From a checkpoint of a small transformer trained on Wikipedia.
Size: width 256, MLP 704 SwiGLU, vocabulary 512, 8.17M parameters.
Architecture: RMSNorm before each block, rotary positions, biases on query, key and value, tied embeddings, capped logits.
Training: a variant of Muon for these matrices, 228M tokens, 3480 steps.
MLP neurons of a small language model. Each row is named by its layer, matrix (down: output weights) and neuron, and shows model dimensions 160-223. Each number is 50 + 15 x the weight over its row's rms, rounded and kept within 0 to 99. A neuron's up and down rows have the sign that makes its largest values positive.
After each neuron's rows, "fires before" lists the tokens most often just after its 100 highest values on Wikipedia text that the model never trained on.

L7.down31:65 69 88 57 44 28 67 32 54 56 45 52 48 37 48 37 68 38 54 89 33 35 57 35 35 43 78 44 49 68 38 62 51 33 21 47 42 42 54 52 51 40 55 44 44 34 55 44 59 71 67 51 39 59 38 49 61 61 22 29 63 33 48 52
fires before: "e", "ent", "ed", "ing", "es"

L7.down220:70 25 54 29 58 50 50 50 52 53 92 61 23 58 42 61 55 62 64 49 42 64 71 69 56 49 71 39 47 46 38 38 52 46 47 65 33 35 65 64 52 45 61 52 34 57 63 49 85 61 38 64 49 40 59 38 53 45 54 56 03 14 61 31
fires before: "i", "et", "l", "r", "am"

L4.down11:55 41 64 47 64 48 43 35 76 64 53 45 62 40 55 41 19 49 17 41 61 22 52 44 60 71 57 38 61 44 49 49 41 52 77 67 64 60 68 63 30 56 52 57 36 67 42 36 46 52 39 59 46 36 50 37 50 41 80 66 42 45 87 64
fires before: "y", "es", "a", "ter", " |", "i"

L2.down584:61 27 29 42 33 31 48 64 45 53 54 74 66 41 57 31 73 65 70 69 72 66 40 59 61 36 68 43 53 61 51 49 56 49 68 42 54 62 58 55 39 34 29 33 58 23 59 62 21 45 46 78 50 30 56 37 43 41 27 63 43 55 46 53
fires before: "t", "s", "st", "c", "f"

L2.down521:39 36 55 36 51 46 56 45 31 35 74 46 45 34 46 67 83 29 31 53 59 56 54 53 15 69 63 90 38 39 56 49 54 52 64 43 21 76 71 43 66 49 37 33 42 52 62 46 21 40 53 45 57 66 78 41 50 51 36 63 65 24 48 29
fires before: "m", "en", "p", "mer", "an", "ed"

L7.down571:49 40 62 63 54 52 61 53 54 68 23 54 84 53 28 37 76 67 38 11 53 58 61 28 58 59 51 40 56 51 63 57 06 49 67 41 70 70 46 54 59 43 35 60 51 28 44 62 86 37 57 56 40 50 36 55 30 35 57 65 65 39 64 35
fires before: "y", "al", "i", "ic", "s", "ian"

L2.down592:38 39 72 23 32 64 42 43 74 54 39 75 64 50 23 45 43 37 64 70 36 39 46 32 70 34 46 67 68 70 44 67 61 30 62 40 42 77 45 44 59 46 50 48 56 50 76 46 52 56 40 32 56 72 47 48 50 50 64 53 53 79 71 41
fires before: "e", "s", "es", "ist", "is"

L7.down118:61 45 60 56 24 41 54 40 53 38 38 31 18 61 64 52 67 87 50 69 62 55 46 49 60 38 51 45 49 37 39 61 58 45 51 39 50 48 62 38 27 27 36 61 27 53 50 31 04 43 63 49 52 44 39 51 45 50 69 49 67 44 67 70
fires before: "is", "r", "ou", "re", "an", "ing"

L4.down458:37 62 50 36 37 71 42 39 58 14 60 78 62 60 70 60 17 54 48 58 60 47 59 53 55 62 42 45 42 55 55 77 62 39 44 27 55 70 31 61 38 80 70 40 55 64 50 64 47 65 33 48 42 46 46 53 60 61 36 48 71 61 47 62
fires before: "ing", "it", "b", "ro", "ed", "w"

L4.down133:41 35 61 53 67 71 62 88 62 47 41 45 22 44 20 16 18 50 67 18 82 71 62 66 33 44 73 52 23 62 43 23 28 36 47 60 45 78 32 50 69 55 41 69 66 57 73 51 47 26 39 58 59 29 48 46 61 46 41 37 42 51 29 34
fires before: "ud", "ow", "ess", "ab", "it"

L7.down483:32 52 41 43 56 61 30 62 78 65 61 58 22 33 34 61 67 46 73 50 88 39 76 22 50 49 66 62 46 66 31 64 50 50 38 22 54 70 44 69 42 43 59 79 43 58 60 53 62 47 35 47 65 39 52 46 59 62 69 47 51 80 34 51
fires before: "e", "or", "es", "n", "in"

L7.down577:42 60 56 35 27 65 42 44 23 63 58 46 53 55 46 84 48 43 55 51 61 61 62 45 57 58 25 36 17 45 62 57 71 55 52 41 69 58 55 71 20 49 35 27 39 68 46 46 48 65 54 62 31 44 30 90 53 60 32 53 41 51 42 27
fires before: "er", "b", "ed", "art", " of", "x"

L7.down74:27 42 44 76 44 69 64 51 33 51 51 56 62 60 26 63 43 54 57 38 50 79 77 30 39 61 21 71 39 39 52 75 54 45 35 49 61 34 65 46 55 51 57 23 24 77 22 39 63 48 21 34 59 29 58 33 49 25 36 61 33 47 41 66
fires before: "al", "ed", "e", "ain", "ov", "ot"

L2.down69:52 33 31 76 50 44 41 57 44 52 63 61 63 66 20 46 67 43 28 30 30 21 49 42 37 36 58 80 58 30 37 34 62 51 51 36 36 57 41 45 40 31 23 57 63 65 63 43 48 46 29 41 55 68 46 44 37 51 57 54 41 55 66 87
fires before: "1", "9", "8", "4", "3", "2"

L4.down426:41 57 48 27 20 63 58 70 25 51 47 52 30 38 58 73 51 39 47 46 45 43 36 61 70 55 64 65 46 61 34 66 31 22 46 62 68 54 25 56 48 34 62 44 64 58 53 47 19 22 50 37 72 80 52 44 43 53 57 60 60 57 51 60
fires before: "o", "s"

L2.down330:61 22 30 30 57 47 37 32 71 51 36 44 46 30 74 27 51 34 33 47 50 56 61 54 18 45 32 32 55 32 57 42 45 31 40 29 47 58 85 39 17 40 32 48 58 43 56 35 39 86 52 51 50 60 03 64 70 38 59 61 69 45 61 32
fires before: "ed", "t", "ic"

L7.down504:66 57 49 53 65 51 34 63 54 46 39 48 50 57 42 45 44 68 54 42 78 55 44 35 42 77 27 56 35 67 54 47 56 52 70 33 58 32 48 22 48 60 61 38 58 62 61 41 39 53 48 65 60 25 40 75 61 52 52 58 75 63 57 54
fires before: "e", "s", "t", "ed", "u", "ment"

L4.down662:53 36 63 52 52 28 47 54 69 43 60 64 54 62 66 70 50 74 56 56 58 32 39 53 47 42 56 67 42 58 50 26 58 33 48 09 43 47 47 35 71 58 65 69 71 74 46 38 47 34 32 52 59 49 51 62 27 39 47 47 62 71 40 49
fires before: "t", "ld", "ts"

L7.down282:61 66 45 46 27 61 35 52 34 38 51 35 50 69 40 64 39 71 50 65 37 90 47 50 53 44 68 68 40 72 55 49 62 23 79 45 47 46 44 51 35 39 51 58 52 70 22 33 29 47 62 72 49 40 44 45 42 49 37 38 69 56 39 69
fires before: "it", "n", "on", "ad", "ou"

L7.down340:68 85 43 56 42 36 45 60 52 49 55 36 94 24 55 29 67 51 52 28 49 41 37 65 49 42 60 49 60 58 39 48 60 41 50 34 35 61 60 61 38 28 00 48 34 64 63 48 55 45 29 42 42 52 70 55 53 72 52 56 45 40 54 63
fires before: "ic", "e", "y", "is", "ed"

L7.down680:43 81 32 24 67 47 44 46 83 35 34 50 53 38 58 67 55 73 31 44 70 56 48 52 37 60 55 56 41 86 36 46 51 45 61 52 56 52 48 48 56 44 78 23 34 41 65 60 46 66 71 31 69 51 46 42 43 70 50 11 31 52 55 46
fires before: "n", "p", "ut", "c", "at", "ver"

L4.down86:53 74 38 41 45 49 33 42 44 32 47 71 56 42 62 49 70 43 24 41 73 54 50 58 69 60 52 32 54 48 57 44 36 80 56 60 42 61 73 65 44 45 78 71 52 65 43 64 50 43 55 24 57 07 71 49 56 50 72 50 61 49 41 56
fires before: "n", "e", "al", "ro"

L4.down444:28 51 68 21 58 28 70 73 23 53 56 57 60 36 16 64 71 62 68 48 46 55 47 49 33 52 56 56 79 82 63 55 51 40 58 78 63 38 44 50 33 70 32 64 72 11 29 36 11 49 45 74 48 28 45 58 39 30 40 42 37 26 36 48
fires before: "p", "t", "h", "am", "c", "ec"

L2.down534:46 37 34 33 43 63 63 52 54 78 40 52 77 51 27 49 57 36 45 43 15 36 31 40 99 28 66 23 68 74 39 37 49 62 54 65 66 67 48 46 12 62 63 59 72 58 66 55 57 69 76 65 51 44 44 61 40 54 43 43 14 58 54 16
fires before: "p", "er", "re", "o", "ot", "e"

L7.down368:53 42 69 38 49 76 54 51 61 43 55 58 59 66 39 33 62 61 54 40 61 45 66 32 59 57 62 64 49 31 59 41 29 20 51 52 33 60 33 62 57 53 22 74 65 49 75 44 56 50 18 32 69 52 59 44 69 27 45 36 51 37 39 54
fires before: "e", " the", " J", " A", " 3", "ly"

L7.down560:46 43 53 34 31 29 43 86 44 64 58 72 46 45 41 23 41 60 42 50 52 65 34 41 48 41 54 53 47 65 42 59 54 41 69 66 67 43 44 50 60 75 28 33 45 38 46 56 29 62 66 37 69 75 55 48 41 60 47 55 51 69 55 40
fires before: "t", "e", "at", "es", "m", "ay"

L7.down616:54 48 63 24 62 74 57 49 53 37 68 49 50 56 45 48 69 76 68 52 75 53 13 62 50 59 38 56 48 26 61 45 22 29 47 17 47 49 20 32 43 11 17 81 50 41 50 45 12 35 77 42 55 66 42 49 53 32 49 39 47 50 43 60
fires before: " the", " a", " 1", " 2", "ou", " an"

L4.down506:54 43 45 56 68 35 47 70 46 53 40 28 71 52 67 42 57 53 48 34 42 49 51 18 48 59 62 64 76 53 46 20 59 35 65 56 45 61 69 47 55 42 52 57 50 44 26 60 63 54 31 53 42 53 85 66 63 52 53 53 45 72 55 47
fires before: "er", "ak", "en", "t", "or", "ar"

L7.down221:63 34 62 47 82 38 53 65 77 64 41 47 31 36 46 26 92 58 46 44 58 46 46 30 76 66 52 24 48 42 31 44 19 68 52 65 48 35 42 51 57 46 40 60 60 45 83 64 63 26 24 67 53 58 49 83 53 68 52 54 75 58 28 43
fires before: "al", "s", ")", "ation"

L4.down55:68 30 43 52 65 66 43 76 73 26 35 52 61 74 48 49 30 69 37 39 57 47 73 49 72 47 13 45 58 69 63 74 41 75 40 43 45 47 37 64 38 41 64 63 53 24 44 52 40 66 50 57 65 57 48 50 31 44 68 65 33 57 56 39
fires before: "n", " |", ",", "b", " C"

L2.down252:66 53 64 47 57 48 62 63 17 31 68 64 66 76 70 44 28 67 68 49 44 43 31 44 80 60 47 52 58 38 47 44 20 55 75 52 34 48 68 64 54 43 67 42 52 59 40 65 73 16 12 40 51 28 32 30 61 51 47 42 58 22 60 38
fires before: "e", "op", "ing", "y", "al", "ig"

L7.down108:69 46 47 41 46 64 74 41 46 59 60 65 47 43 32 75 60 47 51 78 51 36 67 56 57 39 56 51 41 45 45 33 58 57 32 51 71 80 40 92 28 50 62 41 58 40 74 33 03 58 39 52 59 46 46 40 29 62 77 45 56 60 37 40
fires before: "\n", "-"

L7.down182:47 41 42 55 37 49 29 75 59 76 41 37 82 73 54 51 46 52 29 22 51 50 63 57 67 70 42 54 82 48 59 63 21 70 70 67 57 44 51 59 54 21 46 86 25 49 59 76 43 26 36 43 42 61 46 50 46 69 68 54 58 27 22 47
fires before: ".", " |", "s", ",", " in", " N"

L4.down34:41 52 32 70 60 55 35 36 60 58 63 44 20 43 37 81 45 19 36 40 60 44 48 41 66 46 43 39 79 46 42 56 51 24 62 43 63 75 51 52 95 46 36 55 29 44 47 37 36 38 76 33 46 36 64 45 49 48 64 43 53 47 55 62
fires before: " 19", " 201", " 202", " 200", "|---|---"

L7.down675:51 51 58 66 45 22 56 40 09 73 41 37 26 72 45 47 69 52 63 40 50 80 43 66 50 67 37 24 24 32 39 50 65 41 62 33 51 42 57 67 24 46 38 73 69 43 47 34 73 41 68 57 21 64 61 29 48 21 35 56 44 37 82 39
fires before: "r", "ember", "il", "i", "v", "b"

L7.down117:63 56 72 65 19 76 54 28 48 40 34 71 30 57 66 69 74 14 41 42 53 62 39 69 63 42 55 50 52 57 60 37 32 53 28 59 72 51 57 73 35 55 58 38 44 56 52 48 63 37 37 69 55 87 52 17 08 44 39 49 45 34 72 37
fires before: "at", "ich", "o", "i", "ic"

L7.down595:31 43 45 62 51 64 32 38 86 40 34 59 61 89 48 34 53 54 52 29 52 46 21 60 37 48 40 37 47 40 64 37 41 60 50 56 39 43 50 52 32 43 32 43 14 71 59 54 72 60 87 49 34 48 54 53 57 83 34 27 68 31 26 56
fires before: ".", " m", " f", " in", "/"

L4.down384:40 59 17 44 62 70 65 80 69 69 58 66 60 51 17 32 45 41 51 23 42 41 38 81 39 63 85 53 79 32 42 49 57 55 89 62 73 45 51 63 39 40 33 39 41 44 75 40 54 19 60 46 39 48 59 47 63 77 45 63 41 28 67 57
fires before: "s", ",", ".", ":", "m", " p"

L4.down288:51 18 52 63 70 44 46 36 58 48 51 46 46 63 55 45 39 47 68 27 60 37 36 40 69 43 79 49 46 48 76 30 73 51 56 39 61 44 42 47 31 58 69 40 66 44 39 54 69 66 46 43 46 62 53 47 60 67 72 31 36 88 53 20
fires before: "er", "t", "p", "en", "l"

L7.down495:48 50 46 04 43 38 37 64 25 17 53 29 60 22 26 43 69 48 43 55 59 31 33 33 56 51 52 56 51 52 56 30 54 51 90 79 59 77 43 51 68 33 64 41 74 51 80 29 42 44 44 54 52 42 49 59 52 51 69 47 49 25 37 54
fires before: "o", "v", "ag", "ad", "n", "ar"

L7.down28:47 44 43 75 33 48 49 64 38 45 78 42 45 48 69 54 39 25 66 55 74 51 68 57 60 58 74 45 22 78 39 44 46 34 53 28 72 45 69 93 48 71 57 56 69 37 54 46 51 19 58 59 52 63 23 51 79 34 41 53 32 56 27 50
fires before: "e", "ic", "es", " the"

L7.down545:67 54 61 58 43 40 77 32 44 45 49 55 54 55 51 74 34 54 76 38 22 88 48 34 48 77 62 49 74 39 34 81 44 69 29 58 40 59 34 73 34 41 48 55 20 45 36 49 22 35 38 57 53 41 57 37 32 57 36 62 49 57 64 51
fires before: "ad", "ot", "end", "ric", "ain"

L7.down557:48 82 31 45 54 42 56 35 54 50 38 44 66 47 64 37 60 39 54 63 47 71 27 53 56 34 61 64 57 37 70 78 69 51 42 62 79 40 52 30 15 42 69 45 28 73 46 54 58 52 41 46 49 63 76 23 74 50 88 50 47 57 37 46
fires before: "at", "as", "A", "a", "ol", "ad"

L2.down466:59 51 40 36 77 74 58 36 68 41 52 73 87 48 39 52 60 39 63 37 55 39 36 74 58 56 64 55 53 32 63 44 67 49 29 62 43 40 55 38 17 48 28 63 53 40 48 45 44 73 38 33 57 72 57 45 44 57 63 30 46 62 56 62
fires before: "s", "p", "h", "er", "n"

L4.down215:47 38 59 46 72 37 78 27 55 76 52 41 69 47 35 59 62 52 43 76 32 43 60 16 33 72 64 75 30 43 42 61 74 35 47 54 52 44 50 36 41 55 47 38 24 73 69 70 11 70 49 66 49 27 56 28 53 68 48 51 51 51 55 41
fires before: "ed", "ing", "ou", "ation", "=="

L7.down381:62 43 46 70 65 28 30 57 57 34 58 30 55 36 54 85 42 61 51 64 46 32 71 77 61 46 63 56 73 40 51 25 17 53 77 30 47 68 62 53 91 80 42 31 70 50 41 39 68 19 57 51 24 39 57 29 51 46 46 45 47 62 51 46
fires before: "f", "v", "t", "l", "at", "d"

L4.down558:37 46 79 54 36 42 20 50 46 36 59 61 67 27 56 78 48 58 45 46 42 41 54 18 35 52 51 59 26 55 51 67 41 35 64 30 54 46 75 41 35 58 63 47 61 20 26 47 49 69 55 56 44 45 10 40 55 30 35 68 60 60 79 60
fires before: "ed", "it", "ent", "ing", "ion", "an"

L7.down671:79 51 61 84 47 66 34 56 58 59 35 31 54 69 42 27 65 35 46 61 49 34 48 51 42 38 55 38 66 54 65 68 42 65 40 86 56 68 71 54 47 57 55 30 60 32 75 35 76 47 76 33 31 56 48 13 76 40 64 49 55 64 99 34
fires before: "l", "st", "n", "ul", "le", "m"

L2.down702:54 54 48 43 72 34 41 20 43 46 70 22 71 47 61 67 37 44 40 45 69 43 62 56 61 63 58 51 45 70 42 58 52 38 58 62 43 59 51 42 54 59 32 56 37 80 41 47 44 46 43 46 43 45 43 65 38 47 54 66 52 45 17 33
fires before: "g", "ig", "c", "p", "ter"

L2.down77:63 75 36 62 34 50 44 45 26 58 16 33 71 32 51 66 58 42 31 54 27 59 65 48 32 37 47 39 58 65 53 42 56 59 50 69 45 83 42 56 42 29 33 40 42 41 58 54 41 58 58 30 70 59 31 49 52 48 46 42 46 48 36 53
fires before: "y", "ic", "n", "p", "r", "o"

L2.down24:30 26 54 84 65 42 32 62 76 40 49 52 46 55 50 28 85 81 55 41 75 46 39 27 58 70 34 47 67 63 51 47 39 19 58 29 55 38 32 53 48 28 40 45 81 46 36 42 48 79 28 66 59 46 42 86 44 62 62 64 60 27 55 49
fires before: "t", "d", "e"

L4.down32:35 56 68 26 34 56 66 62 65 57 60 69 35 25 20 40 50 68 59 68 40 44 72 19 73 74 58 58 41 48 65 47 50 42 48 29 46 56 48 66 66 45 68 54 53 65 43 38 60 54 99 63 81 32 47 60 52 68 43 32 62 59 24 40
fires before: "\n"

L2.down606:54 50 57 41 56 69 50 57 41 36 48 60 83 59 66 26 48 30 68 51 41 07 34 46 53 26 46 69 39 53 54 58 58 64 50 51 29 57 53 69 59 38 33 26 42 51 65 54 70 32 36 35 51 61 40 69 48 67 31 57 41 32 40 32
fires before: "r", "er", "ing", "re", "al"

L7.down651:47 44 46 53 53 43 53 60 51 53 40 61 55 78 44 70 68 48 36 59 56 52 43 87 37 46 73 44 33 56 54 64 55 93 28 66 53 48 79 84 58 57 45 80 47 26 40 38 22 60 67 40 38 70 53 60 62 65 41 13 66 83 21 40
fires before: "\n", " The", " I", " In", ",", "-"

L7.down468:36 42 48 60 55 54 46 66 72 45 58 57 45 35 43 67 54 70 64 62 41 49 63 54 52 54 61 36 60 23 39 84 73 57 47 34 33 37 56 54 33 68 48 36 49 73 45 55 99 44 74 72 69 50 42 46 60 62 72 33 53 18 48 64
fires before: "\n"

L7.down210:14 48 43 80 41 55 27 42 59 63 68 62 59 52 54 79 44 76 32 52 75 37 63 15 31 48 48 45 74 48 51 44 43 44 63 53 21 49 55 32 73 31 47 73 38 81 55 29 00 21 48 65 59 53 41 59 46 46 63 58 71 49 55 28
fires before: "|---|---", "|", "|---"

L7.down285:51 78 53 50 58 59 52 33 49 38 39 13 42 37 45 59 61 49 73 24 48 46 24 21 52 63 47 34 23 59 73 48 55 48 77 79 37 52 45 22 45 49 57 71 28 51 81 69 12 51 45 34 45 31 65 79 55 38 69 50 57 47 69 65
fires before: "y", "i", "ine", "o", "ar", "ies"

L7.down14:43 56 37 45 34 36 70 30 78 37 27 48 84 58 37 49 35 53 46 72 54 49 64 43 43 67 61 41 62 63 43 48 44 68 55 44 60 58 51 34 51 25 47 59 43 67 32 35 51 44 45 53 52 51 37 68 31 62 72 45 35 49 49 38
fires before: "es", "ter", "a", "g", "ist"

L2.down389:41 43 46 30 33 41 63 32 53 43 74 58 68 18 42 55 68 40 67 83 23 63 47 33 54 31 56 37 49 56 42 44 56 74 63 58 56 45 63 64 47 54 56 43 54 99 49 48 62 44 72 57 47 76 59 56 53 37 54 57 63 62 58 56
fires before: "an", "y", "ity", "a", "al", "ion"

L7.down650:46 62 60 42 61 45 69 74 35 47 69 63 55 33 61 66 67 46 50 35 56 57 60 32 38 57 52 19 67 52 54 37 62 39 36 55 26 60 61 44 50 78 34 68 75 67 71 55 36 51 44 50 37 30 43 71 52 35 50 31 54 76 46 31
fires before: "ber", "y", "ad", "b", "er"

L4.down393:50 86 40 53 80 70 49 65 34 46 84 49 65 62 46 39 53 53 57 37 67 67 57 57 40 23 73 22 60 60 82 40 60 32 55 76 53 53 54 61 32 51 34 63 55 80 37 69 39 60 46 49 47 33 53 52 58 74 34 43 44 69 33 66
fires before: "p", "er", "re", "b", "ation"

L7.down403:33 46 44 59 58 27 34 21 46 47 38 61 52 42 53 12 40 57 51 64 69 59 57 60 40 09 57 53 47 56 20 36 41 69 27 67 48 42 57 50 41 29 32 63 37 50 74 35 28 68 54 52 32 35 74 56 48 34 26 68 64 65 72 72
fires before: "ic", "ts", "ut", "an", "is", "it"

L4.down438:70 63 36 58 62 62 65 62 33 48 64 51 28 39 46 54 58 47 85 34 60 53 61 60 56 63 24 26 66 41 48 70 39 82 47 24 35 49 24 59 57 41 44 67 53 35 69 75 47 24 47 70 61 50 70 57 69 57 14 45 61 44 73 45
fires before: "il", "i", "ol", "on", "or", "e"

L7.down263:60 38 51 38 59 55 52 31 71 48 49 62 68 48 68 44 73 62 51 41 36 28 50 81 58 64 33 43 50 50 66 38 65 40 81 52 24 52 57 57 68 30 56 79 59 29 44 28 55 54 39 51 73 65 54 61 72 47 75 41 59 59 53 56
fires before: " 1", " 2", " 3", " 6", " the", " 18"

L2.down664:44 39 50 80 37 62 30 34 62 39 41 72 28 51 55 73 61 37 64 80 15 60 69 59 69 29 46 22 89 34 72 36 47 63 55 46 52 44 44 53 46 29 52 42 75 50 39 45 45 35 27 63 15 40 56 70 55 35 23 53 48 49 48 54
fires before: "l", "d", "le", "ver", " w", "or"

L2.down225:47 31 44 53 51 66 60 55 51 41 54 34 48 45 36 51 48 73 27 40 47 63 57 40 78 71 99 63 44 60 59 76 50 52 61 36 70 51 28 59 71 39 53 68 67 66 60 58 34 50 33 38 56 85 58 25 62 61 40 54 50 39 57 43
fires before: "ect", "ust", "o", "our", "ud", "un"

L2.down591:81 77 58 30 83 53 49 30 30 33 64 62 50 45 65 70 45 72 54 61 65 56 53 23 22 88 67 95 51 50 69 48 35 49 35 45 37 55 37 75 50 66 58 35 29 48 29 59 80 53 46 53 28 59 78 53 53 35 33 28 44 60 53 63
fires before: "ing", "e", "ed", "y"

L4.down700:52 51 24 53 39 75 53 65 67 60 50 52 36 64 98 46 51 84 60 46 66 33 44 34 34 58 55 00 55 63 44 47 29 34 51 48 41 70 63 24 39 23 50 47 47 22 69 67 45 45 73 37 40 31 65 18 49 53 53 44 50 35 58 46
fires before: "le", "ul", "r", "a", "p", "s"

L2.down9:46 20 56 60 65 46 64 32 48 43 68 62 44 39 38 38 40 55 53 40 63 46 47 55 53 60 31 54 58 58 56 27 34 46 71 54 11 70 44 48 66 36 61 63 28 45 57 47 63 56 38 56 52 38 55 58 48 50 46 55 54 08 49 44
fires before: "l", "et", "p", "il", "ic", "ion"

L2.down602:45 28 76 49 53 34 30 64 69 51 50 38 46 71 55 51 54 28 49 37 61 66 73 59 59 52 44 39 47 59 76 93 44 57 44 45 41 17 38 71 55 65 44 44 54 33 35 64 44 56 48 69 61 63 40 60 36 64 48 55 50 41 47 54
fires before: "n", "ch", "ian", "p", "ep", "e"

L4.down579:77 66 29 50 41 57 55 31 61 36 50 49 44 27 73 30 56 27 29 28 61 64 27 50 48 61 51 51 48 59 32 47 40 47 43 67 74 27 76 63 41 59 22 56 49 37 47 64 47 73 67 54 22 46 74 61 59 30 53 42 57 74 27 38
fires before: "an", "t", "e", "a", "k"

L4.down497:40 47 27 41 34 41 53 48 40 59 39 48 62 37 49 37 66 16 52 10 44 55 33 73 45 44 57 40 67 55 52 49 27 57 61 30 70 64 77 41 54 30 36 55 54 36 33 12 46 52 76 73 67 37 29 32 89 51 39 31 61 41 48 49
fires before: "ist", "r", "as", "en", "p", "ic"

L4.down298:80 41 32 67 45 48 52 51 30 56 49 31 70 66 73 28 41 43 62 43 39 39 30 48 45 44 49 32 44 34 44 65 50 36 35 34 49 52 70 54 52 55 59 51 53 55 56 65 60 60 49 41 55 83 79 45 53 46 47 33 66 31 41 69
fires before: "l", "ine", "re", "al"

L4.down605:64 63 38 42 55 40 46 29 54 49 26 44 70 37 45 62 65 79 66 46 31 35 58 48 25 51 50 65 33 54 54 27 52 51 54 57 36 31 67 28 26 60 40 28 32 53 40 48 77 54 36 30 62 66 58 59 35 80 70 45 52 64 53 56
fires before: "st", "ed", "e", "ow"

L4.down463:49 58 52 52 63 57 27 46 43 40 49 30 34 63 38 37 41 63 33 63 65 34 60 49 64 46 50 39 60 43 44 32 77 35 28 64 71 41 55 87 86 65 29 59 46 42 54 39 32 51 68 61 68 65 88 46 61 45 44 43 42 69 50 42
fires before: "e", "_", "ul", "k", "en", "s"

L4.down360:53 20 53 38 57 45 44 43 42 35 34 57 64 47 24 36 53 48 47 51 55 48 55 20 40 60 59 30 57 39 62 55 45 52 61 64 39 44 43 40 19 57 61 63 42 27 43 40 00 48 69 48 72 71 64 50 54 60 20 54 56 34 28 57
fires before: "ed", " of", " to", "p", "ut", "ing"

L2.down567:70 55 45 29 45 54 24 59 49 43 59 34 44 59 57 49 37 66 72 37 46 57 49 48 75 73 60 38 68 49 58 66 45 62 42 70 42 38 42 31 75 74 58 61 52 82 46 43 54 49 59 50 24 48 56 36 34 74 74 67 64 57 55 41
fires before: "n", "or", "ur", "a", "ion", "o"

L2.down676:90 52 45 58 68 67 44 56 76 66 59 69 44 65 40 57 38 60 51 59 47 50 55 60 71 75 73 32 64 79 43 27 64 52 60 51 82 54 66 60 55 47 48 68 43 44 58 51 74 61 50 35 63 53 58 41 49 79 59 38 65 63 67 40
fires before: "en", " 19", "e", "es", " in", ":"

L2.down38:50 38 38 68 35 57 62 47 78 48 30 61 62 81 25 40 46 66 37 40 51 51 55 65 40 42 38 51 44 30 45 48 70 63 42 52 23 53 43 77 59 50 31 23 42 39 36 77 46 67 31 65 65 51 39 28 40 59 72 16 56 33 50 66
fires before: "i", "2", "ry", "ial", "1"

L4.down356:33 49 54 29 36 18 45 40 30 51 54 45 60 32 59 47 40 38 35 60 35 58 49 63 52 65 43 48 61 59 56 37 62 48 39 64 68 50 38 48 40 54 40 45 68 57 28 59 57 32 52 47 25 68 27 49 39 64 80 53 51 65 77 54
fires before: "al", "y", "ation", "or", "a"